config.toml
n_layer = 10
d_model = 768
n_head = 12
n_kv_head = 3
head_dim = 64
d_mlp = 3072
vocab_size = 16384
activation = "tanh_gelu"
norm = "layernorm"
norm_place = "pre"
norm_eps = 1e-06
positions = "learned"
qk_norm = false
attn_scale = 0.125
bias = "all"
tie_embeddings = true
parallel_block = false
init = "orth"
init_std_qkv = 0.0232
init_std_o = 0.0288
init_std_up = 0.0332
init_std_down = 0.0332
optimizer = "muon_hyperball"
lr = 0.00843
lr_mult_qkv = 0.5
beta1 = 0.95
lr_head = 0.00593
grad_clip = 2.0
warmup_steps = 200
schedule = "wsd"
decay_fraction = 1.0
decay_shape = "linear"
final_lr_fraction = 0.05
batch_tokens = 65536
seq_len = 1024
doc_mask = true
train_tokens = 596100000
steps = 9096
dataset = "wikipedia_en"
MLP neurons of a small language model. Each row is named by its layer, matrix (up: input weights) and neuron, and shows model dimensions 464-719. Each number is 128 + 32 x the weight over its row's rms, rounded and kept within 0 to 255. Numbers have three digits each.
After each neuron's rows, "fires on" lists the tokens most often at its 100 highest values on Wikipedia text that the model never trained on. A number after a token or word is its count.

L2.up1318:116099099121138121143120160130164143124115162157094128129160100143135178144153168111112146117108143136103116145156115153088173097170133105135089074158109160142108122071152127185216169103158175179160093169098138073127130139091177097086061151146073119156120097168123092095071149087123179168098155144107160160148171151166142118080119138068114149125115117088161133091149153109185147122126142110149080111114127116116108102121074114079092084141092173114133087164107126183134177113119118139104117097129148107180091119083140112203068136104103159086119134104077126148161130116140144089175092095149095185150116140183119110146149144180117080110129139099112133148179120113149143105134159081106114107098135168094079117092159120120178167165181160136059142088121122169124157084088098
fires on: "\n" 32, " |" 11, " " 10, "|" 7, " $\\" 4, " $" 4

L2.up1420:116109140179122108108089152141098112103200097180124110094079099133121197125137149137169127161159140078211163147169109150120156194156125121175121075055131169130198113142182110105143110123144118112131156148059102144109142083167157108110148106139124128133107141083170117128132110090166126175096149107166076176094163126153092134080145079159132149120119143119167167085144111096098130158146151092118168098105124081086123189169134157093102099169144141198139112119116091139106140119083141070144113140151099098113125134165160160155134155119142107155037145119141113180118175107116153032119175167099127116066133128176095086159122124135127088186129174116029097133185129126118062128066091157153117133102119125158087179124183069101150175136147129101155140092140202178144132146140130
fires on: "\n" 25, " ===" 16, "===" 12, " Historic" 5

L2.up700:118099108161166161150141127140133127084112126061158085192133095154114130167096085082217129122093109208086091113061123131122072093102085119200114126149106090142121083136129124148119131155110142094074164125119122150094166100063121159123089111090189141119159138056111124124117130097181095142112130114142063110144084135116148108095112071122124136110095154119196107151171101072108118149111093121090182137142091119145106134179131176105140123132113118090148114139127200103175119186105182117138157108157057103154148134095107105107172163115127217141154106106132144150161134097098138163089101131162144115126152130115151159118138086143128148171109089117115142101131090123149089206140119149091132142111118135082078083184113143177113064131191112159092111196075105130161140232147119
fires on: "4" 20, " Racing" 15, " •" 8, "3" 5, "1" 5

L2.up2257:124141128142110099170057172124038121101119086180149091129085153193159128146145116091145130141190121116110097173142150093143101134177104130135181140163084111103124061160110078100161146077179093103112137132187164154095076120119139143096115130137164132159087212164178184131158158136144130147101100159095112087136090129129117128151092136137189132080089122131087149161087083148107119123164159139120127083153162105087100133139107105161128140104156072152177148147088090138162156092167083100123093176078140114116068038112111053109146095156138128112166177114117110148139125100114175154164152116162119119147071148151126159130157101112130147132153091125192125098144105090178105202098146131094173123122180084136104098156148100108089133099103103154113169099103161107159077000167203
fires on: " U" 43, " Bur" 18, " Me" 10, " Comb" 4, " comb" 4, " Camb" 4

L2.up2522:146103216150154142135124161116172040100092112156200072150175161207091139142164066125076073098169119114144192168131152120165075088128093092135131179119108078136085187092129161104118156156183118153104120163093146107051119134157139092156135177130105103122122132114100067168160151070204135111115122066125149124168119148164076137133124082123152151074156112170157101145133067093105116173159161135168112112197137125163132079145190126167085118191077145099098147133184091117075166100133092171135163154148080177116108164083117093137105144105149171131116090146093116136115152134164095142151112151128143073148147149038122166193135122138114183057163143138172128108087086103116148173109129158145090114229089121108121125195110108147088139084144105154148108135161147103147149096137130
fires on: " |" 82, "|" 4

L2.up2263:159128163174137173148126135133101100096128108140123055158113141125161147108147106130112152118189115142071145136148171118124077153145096120161138164120174107073112111166144140135197161189147119204116106126165138104158150180125089125156159139087127102126107125066075158172142170092132135104112116055137125134134119129097128068171109141117117093068175122120136139110197151133106168061106176145124096131179183131110165120101216190154208066150158090154170115144127138124118113084121123189179166167120050167113095169077123110085117125151164090092135125140143074147149113121097039160140112127106151145153090150114162154116121097173103153152117064191145093119122099091154137138154097130071115095208102119106127124168099145170161147162131088139123197104133127129109131095105146
fires on: " |" 50, ";" 10, ");" 9, " ;" 5

L2.up1036:125119083127121151139165095115129142149130128171134149222154107107153130152084183165141146081194104075098171106137206159127084132072085124184148096141129109163086079086191159194120124140121096173049108180108098175154133166116079118135122112152116137127143120124161162144110135109090178171114173138101111148134129129074120097090131144076133114154091146050163122096180151142158117101094139139127184166082123107065088145086125158119137155121053106121134126157135128103107124105167107122111123147110175087151142146180137168137111143067158126116053160136119118195162095149150123123167122172178150105068137195174128128145091111187099140114115126095106149132108062174199138079104142134123146138127179121123111139168202146158070118164165161123168151072115115097096115114116109
fires on: " to" 29, "ing" 6, "ide" 6, "id" 5, "per" 4

L2.up2570:106134064152130150110079101105080138147131099087162126133143157152092142100135120153121091142088151172078136106162153161112130109137118082160169160119101099114153129048114150070092193140148111134065212090128152179162153115099124142128143123087121159141056142101101173121162106114163191104103182169110188086150100175154118101066131124152108177120133117143099123143151168148157119136112117115162084077114082142090115093084151190150114165145116083116090108055096138026177087148175177122144120099150155153159123094123137165131072191138162128107094136153086122212173091137136081099136128112137094107161122161176103126177160107121157126113142181144105109103127148184123109129081157090054119137092146117142117154160175120148153130116138128134129117118084164138096076085118150
fires on: " are" 37, " were" 22, " is" 17, " all" 4

L2.up392:119050125109152116152111140133114171083137117170144139125086152140110144095135116180106126110116158165076188121080147114158108101153084130125086131145140162118167110117132128171146136089198149154175119064084164127176124131100125162125097146131102102140094099090081183119130130153075110124134109066100136154179074152110152093159116145146099087083140107040136145121133137079130173137135178138168129086162195180095148085167166187137149169138196098145135142149140091126120107131144105167164041144137104200179115131125147157110115076118188096100108099150113183142170117074116137123194082096109129115077130129152136174127075102156088126105130184194139161144106139123146154113133134099146209121128101099103177140130133133137170119086206099104127146091162127084221107090120095
fires on: " |" 96

L2.up101:080223127161111080118122112155215139122157163125105110110128128138169168086179164064100150140088109094151082121105124124137143139140069153077144142127139130119127123171116096191155115156174117140106111147116139134086160068069125114126136095124152078104086138086111088062118165149106174128131100196133095142111185105129088076095135087102127078100030184099149114154107049096135097181099115102115129138183099172114083123168175131154148089131118149164085120114135085132127147188118180157108156139133121089095130203120152140144187135124100110155119126103123093142128174107110098071082127042124118137107082045103110163185100133128140155163131101150125044121153166189141160178079122062117111150109166098113103106101128115090143138108172138127136116088077107055129058159138202
fires on: "\n" 59, "|" 24, " " 13

L2.up961:094121092130171191114171127158100142139179125166093124134118107162154154105124147124194172144142054165095136152065100145123090141122107158144110142146136095133127115107117154048096072132131058142180137089121114167090093145100118101127141150101175165133114176057128151118146131187099151124145159074103157112146096097072108154196113105113103103152124083079128159172175119123114159105150128093077114129141165145121108111136122170099147071116137125133124100104093059103117162122102204157136156130153090127174131152145092182124100152161120095148122136160109175121115131074116119094118087146163133069097122117195157155093164172159150121151131148142123132050161152114096094153131132149134166157119092147175114159124118140076136083132151099105084119198048184079130124164128049
fires on: " |" 28, "4" 10, "i" 9, "3" 9, "o" 8, "1" 7

L2.up1678:129159141109139094161109107163121114107143148148130111186142134131151156123164125103071133136101126122128112160119158132144134147055127098139174099153149178120110164135170131124180136176146171101132125188191044090146118100160092106152127138139134117143130133153171142188163126127156174154186158127123115188045114109096178129099073075119163138108150136095164133111064140113113160200109070104146087081142057082113104063162116136070158143145127168128134113108087099147098148113114094172130110155065157158129110107154104112154113135114111129117144087079170169164109159163130168107133100136138094157111061148163127103144178132069148082143074141130140117149171126137125116083129126158139100136124116124075129095151147115144085109152123089048112155139149108130147126118126122
fires on: "\n" 77, "\"" 7

L2.up1032:115113168178156108136112153089143068183156160131095105144110110143101139122129110148131124080119151076184079105129150133095078103135148111149146141133136116143120150104169116161176134090193171164044080106118135105186150103152168127114110135136123127136105137117116069093172130103148163150136113146163202053108154205130165101123100078052099079103093104094171130098181118121140102071079161121136111104166106129109145082139159164112114093124165168102118111144127129153078246114159163133136123138098098140095132144133192139122118162060108142107125131120125148133130176160142067104112111107101121124162096111097092109149165171138152073096062148108137085123137112182151114165084145145180128077151119102117099138167144139132127081083131201106123131141119096139093107056089125
fires on: " |" 50, "\n" 16, "\"" 13, "|" 11, "”" 5

L2.up2729:128159112119078098137103140123243155122107094197124118102122172100122138085116156104141181102176114116088116150147146110125106119145163130136091185139113075137112178173185140071167073150099119106166149136130086126124109157113089142138105113114143110143170155154158135083176099103158076066153095130093118098106162128058148129077097157237102136140135140117119166094108089131146131115097168136142109112135141175152098124103154142194071212143111133135159111162160129189195045119120149152133138104115108073163146069144120142113185093122157118080128201078159166126154103108136113162160080146153141143154194149128119111152203132115119102175111165106117155160112132122099122115143116095150147109087129111082144112103133120141096107179120138130111144087054153101112194122115132
fires on: " its" 19, " established" 17, " his" 11, "ing" 6

L2.up2612:132146076071149163136160131090125124132174069152111174097144094168135138085072095136155050127129119132142197134102092101107124138162080102160073189153145126080151158122102086118126189133108167091087168085145092165107203126145139165166110162082106098182123127179138135157112117102119139050151134132102137193145119129074135074121164163175106109174205058132179095126103107172131134070100149127082126158118156162156168126156047113142121113104127129159094124137099132079141135146200086097165102100167195182130122100136117111082094167139105127116123130125122149152130144141114146148163108175166132150156168154089126090152118104143103128104094074186069072143111130112113123115120134136097159163174157123098129097162126145223111072128078119111101140162114163074141116101135106
fires on: " and" 30, " The" 19, " And" 10, " She" 4, " L" 4

L2.up1526:186112112110125122132134148092138147149133115098089130141165060148091152111138160170076119082122149158096161134113126078140131113142136115179086151144150109134129160149102159079025143098167055156130148134098105126113061144055084142213134147121154081153115153154124097178094114109103140117131160111181148097111087136096101093173133120148129158145136106104138171166115175103096122190103156084062082146108130204060127149070088162115125171104114160149079191101187140104148148124113130142133135103162144083168086173136123148097120154154126194109143099104160128140045138159099160160157112124169198113119145110126117105109099075127200154070096144120094123047116138113089096179155142151105081109055103224087114111118056143079114116109079111113146158180071131180167148023152158
fires on: "s" 43, "ly" 10, " Ber" 6, "du" 5, " Haw" 4

L2.up764:161119142043173093164178146117097075097108079068147147146157096148121151128134168155130106148152147053082137120103101160032083162116151153090159113132126110135139087138042174117119100123112065127114144133100122111118151165139135161136142128078072131133114144079194145093081151085085178097158119041133162110104126150121069147093193157148156109170124168133168053094129153166111170142128124126087088177114116080159078144083174063169126146126088127145121130116112132145136129132174148143141145142094159132103102163120153098111125190048175112064091178098138136109108162114205126204164138158174126135142068108140122207091140156117100128165067132169145168177153102116141130060150153163152151112153124166115129114135147100132156088100133116154124137135114153120085147136166161
fires on: " (born" 31, " dis" 15, " Dis" 6, " end" 4, "est" 4, " Great" 4

L2.up127:113115078089205127128141100134154110116131111060121155173113133203146094144099186137136148141148172124179182103115113146144135122084139100056101149140181179165078064135177162054110122135128079113124129150117138125163108135186068130130125138170108145157102120095103125185056114120149106184178132177173155086127094153177113173112188132127065172112119107106107152140120076112134158115056064160112145076081150181099118122113094126082147113104104133119169135097131086118155186143161165136120097098114121151138081133110166161141137174149160111043104142109085152196118144136080168133135134115142117101138083142073115145149152120124126116109157135089125187104129102136144164068161110172109119162110056115126163144119157172089133117112061164109072108119114136186129162129135142
fires on: "l" 21, "ly" 15, "s" 11, " one" 7, "ty" 4

L2.up1509:142096090133124113190158137164123132137130127117114135126146121096177180137065094122131138153069089151062147142121174163115082074118107092093112151118134134115089126158156064128157053103162139148053081102135146163103161113133095132125102116083118089188136164110104154144128165107136139127111182111151152168004162151064119122113145158144131146079100189093118213170166191169091137151119097136155142117110112149172095095103164126138201115151140095141156107126148159129158147124164151105065131125104091159159154141124131139153141161142152141177092098111105172130157096140130127107129100123103074131110165119156100128157139152119158118119110122178122151127149101137060139142131121118171112105114121078112150133154146145077127116159125099081125137076135133116124128096168109
fires on: ";" 50, ");" 17, "\n " 15, "\n" 10

L2.up3034:135112150121132126142097166130112067124173127071114073136135098166109070160109101195166130119136103103091128102137110122144125196149127167132162099129204086110076115101145130168139135138105110169117173123110059130118191102113110132081160086169149118113089109130125092113196125144175121099131126118132147075186139167154096139103140142102124142113155114154115139155124098120166132116137134101130132200195110155131138113125103191119119100106127133188124120115155086159122114152128153116070085146151134091221156148127123135123134125174180153135138159097107063154137121156087131064094151132154134138158101105152082079169085086067116175124167153095144131135084211106159149108176114144154148123116177113070135132159133153140115133133094145137126177128086146121103139104145117
fires on: "'," 45, " running" 7, "e," 6, "–6," 4

L2.up1272:194148108091091117157140129088184131089116092223130084086118152142142155159108108151130096136112110150131134155094116146176116153136081146108114148135176089157072171148158138131098132150126141181153031145153109133074139200105153158151099087064040137108113151123168145096092120083117151161115147140139134137149147146078076099126174091107073109149209124165133096109106156116135174093123163178115164170120140106120109076090154119125119155130128099129134159095120097162120069088112140159133132097144168108147197146132086112120129132168096177131059135139151135146176066089124100120125122204100160172086147141116086146107151046094182108112156163124136137136132169111137151084155167127102118196124126142106104158104114105128132210098128091124154186121128117135168141048124116
fires on: " his" 15, " its" 10, "ir" 9, "j" 9, " he" 6, "’s" 5

L2.up1204:144100161118131113152111168104110147100182141116127091147125102093123098146167127090127177147097101152156180185114177178163158109092142153130140152137154149112124134138169147125163120124160150119134147112130121141122157105133116122063113161120105108117153081100164114183188118180175084130047174180154096119116133108160056190101105101126083137123114120059146155065142122110161099108131098148110101105170130105142192065079141135119139072112135083166160117096152124178079146082147073127134104179106085139133072157166103183159091144076102160150117143084155147170161153111122186010109133078103094121088182100127148143124100157100152122078185147154146081116159125131146065112169131152092119059066123097123117138180139121084159073124099144096154148126085134108173158104136185
fires on: "\n" 87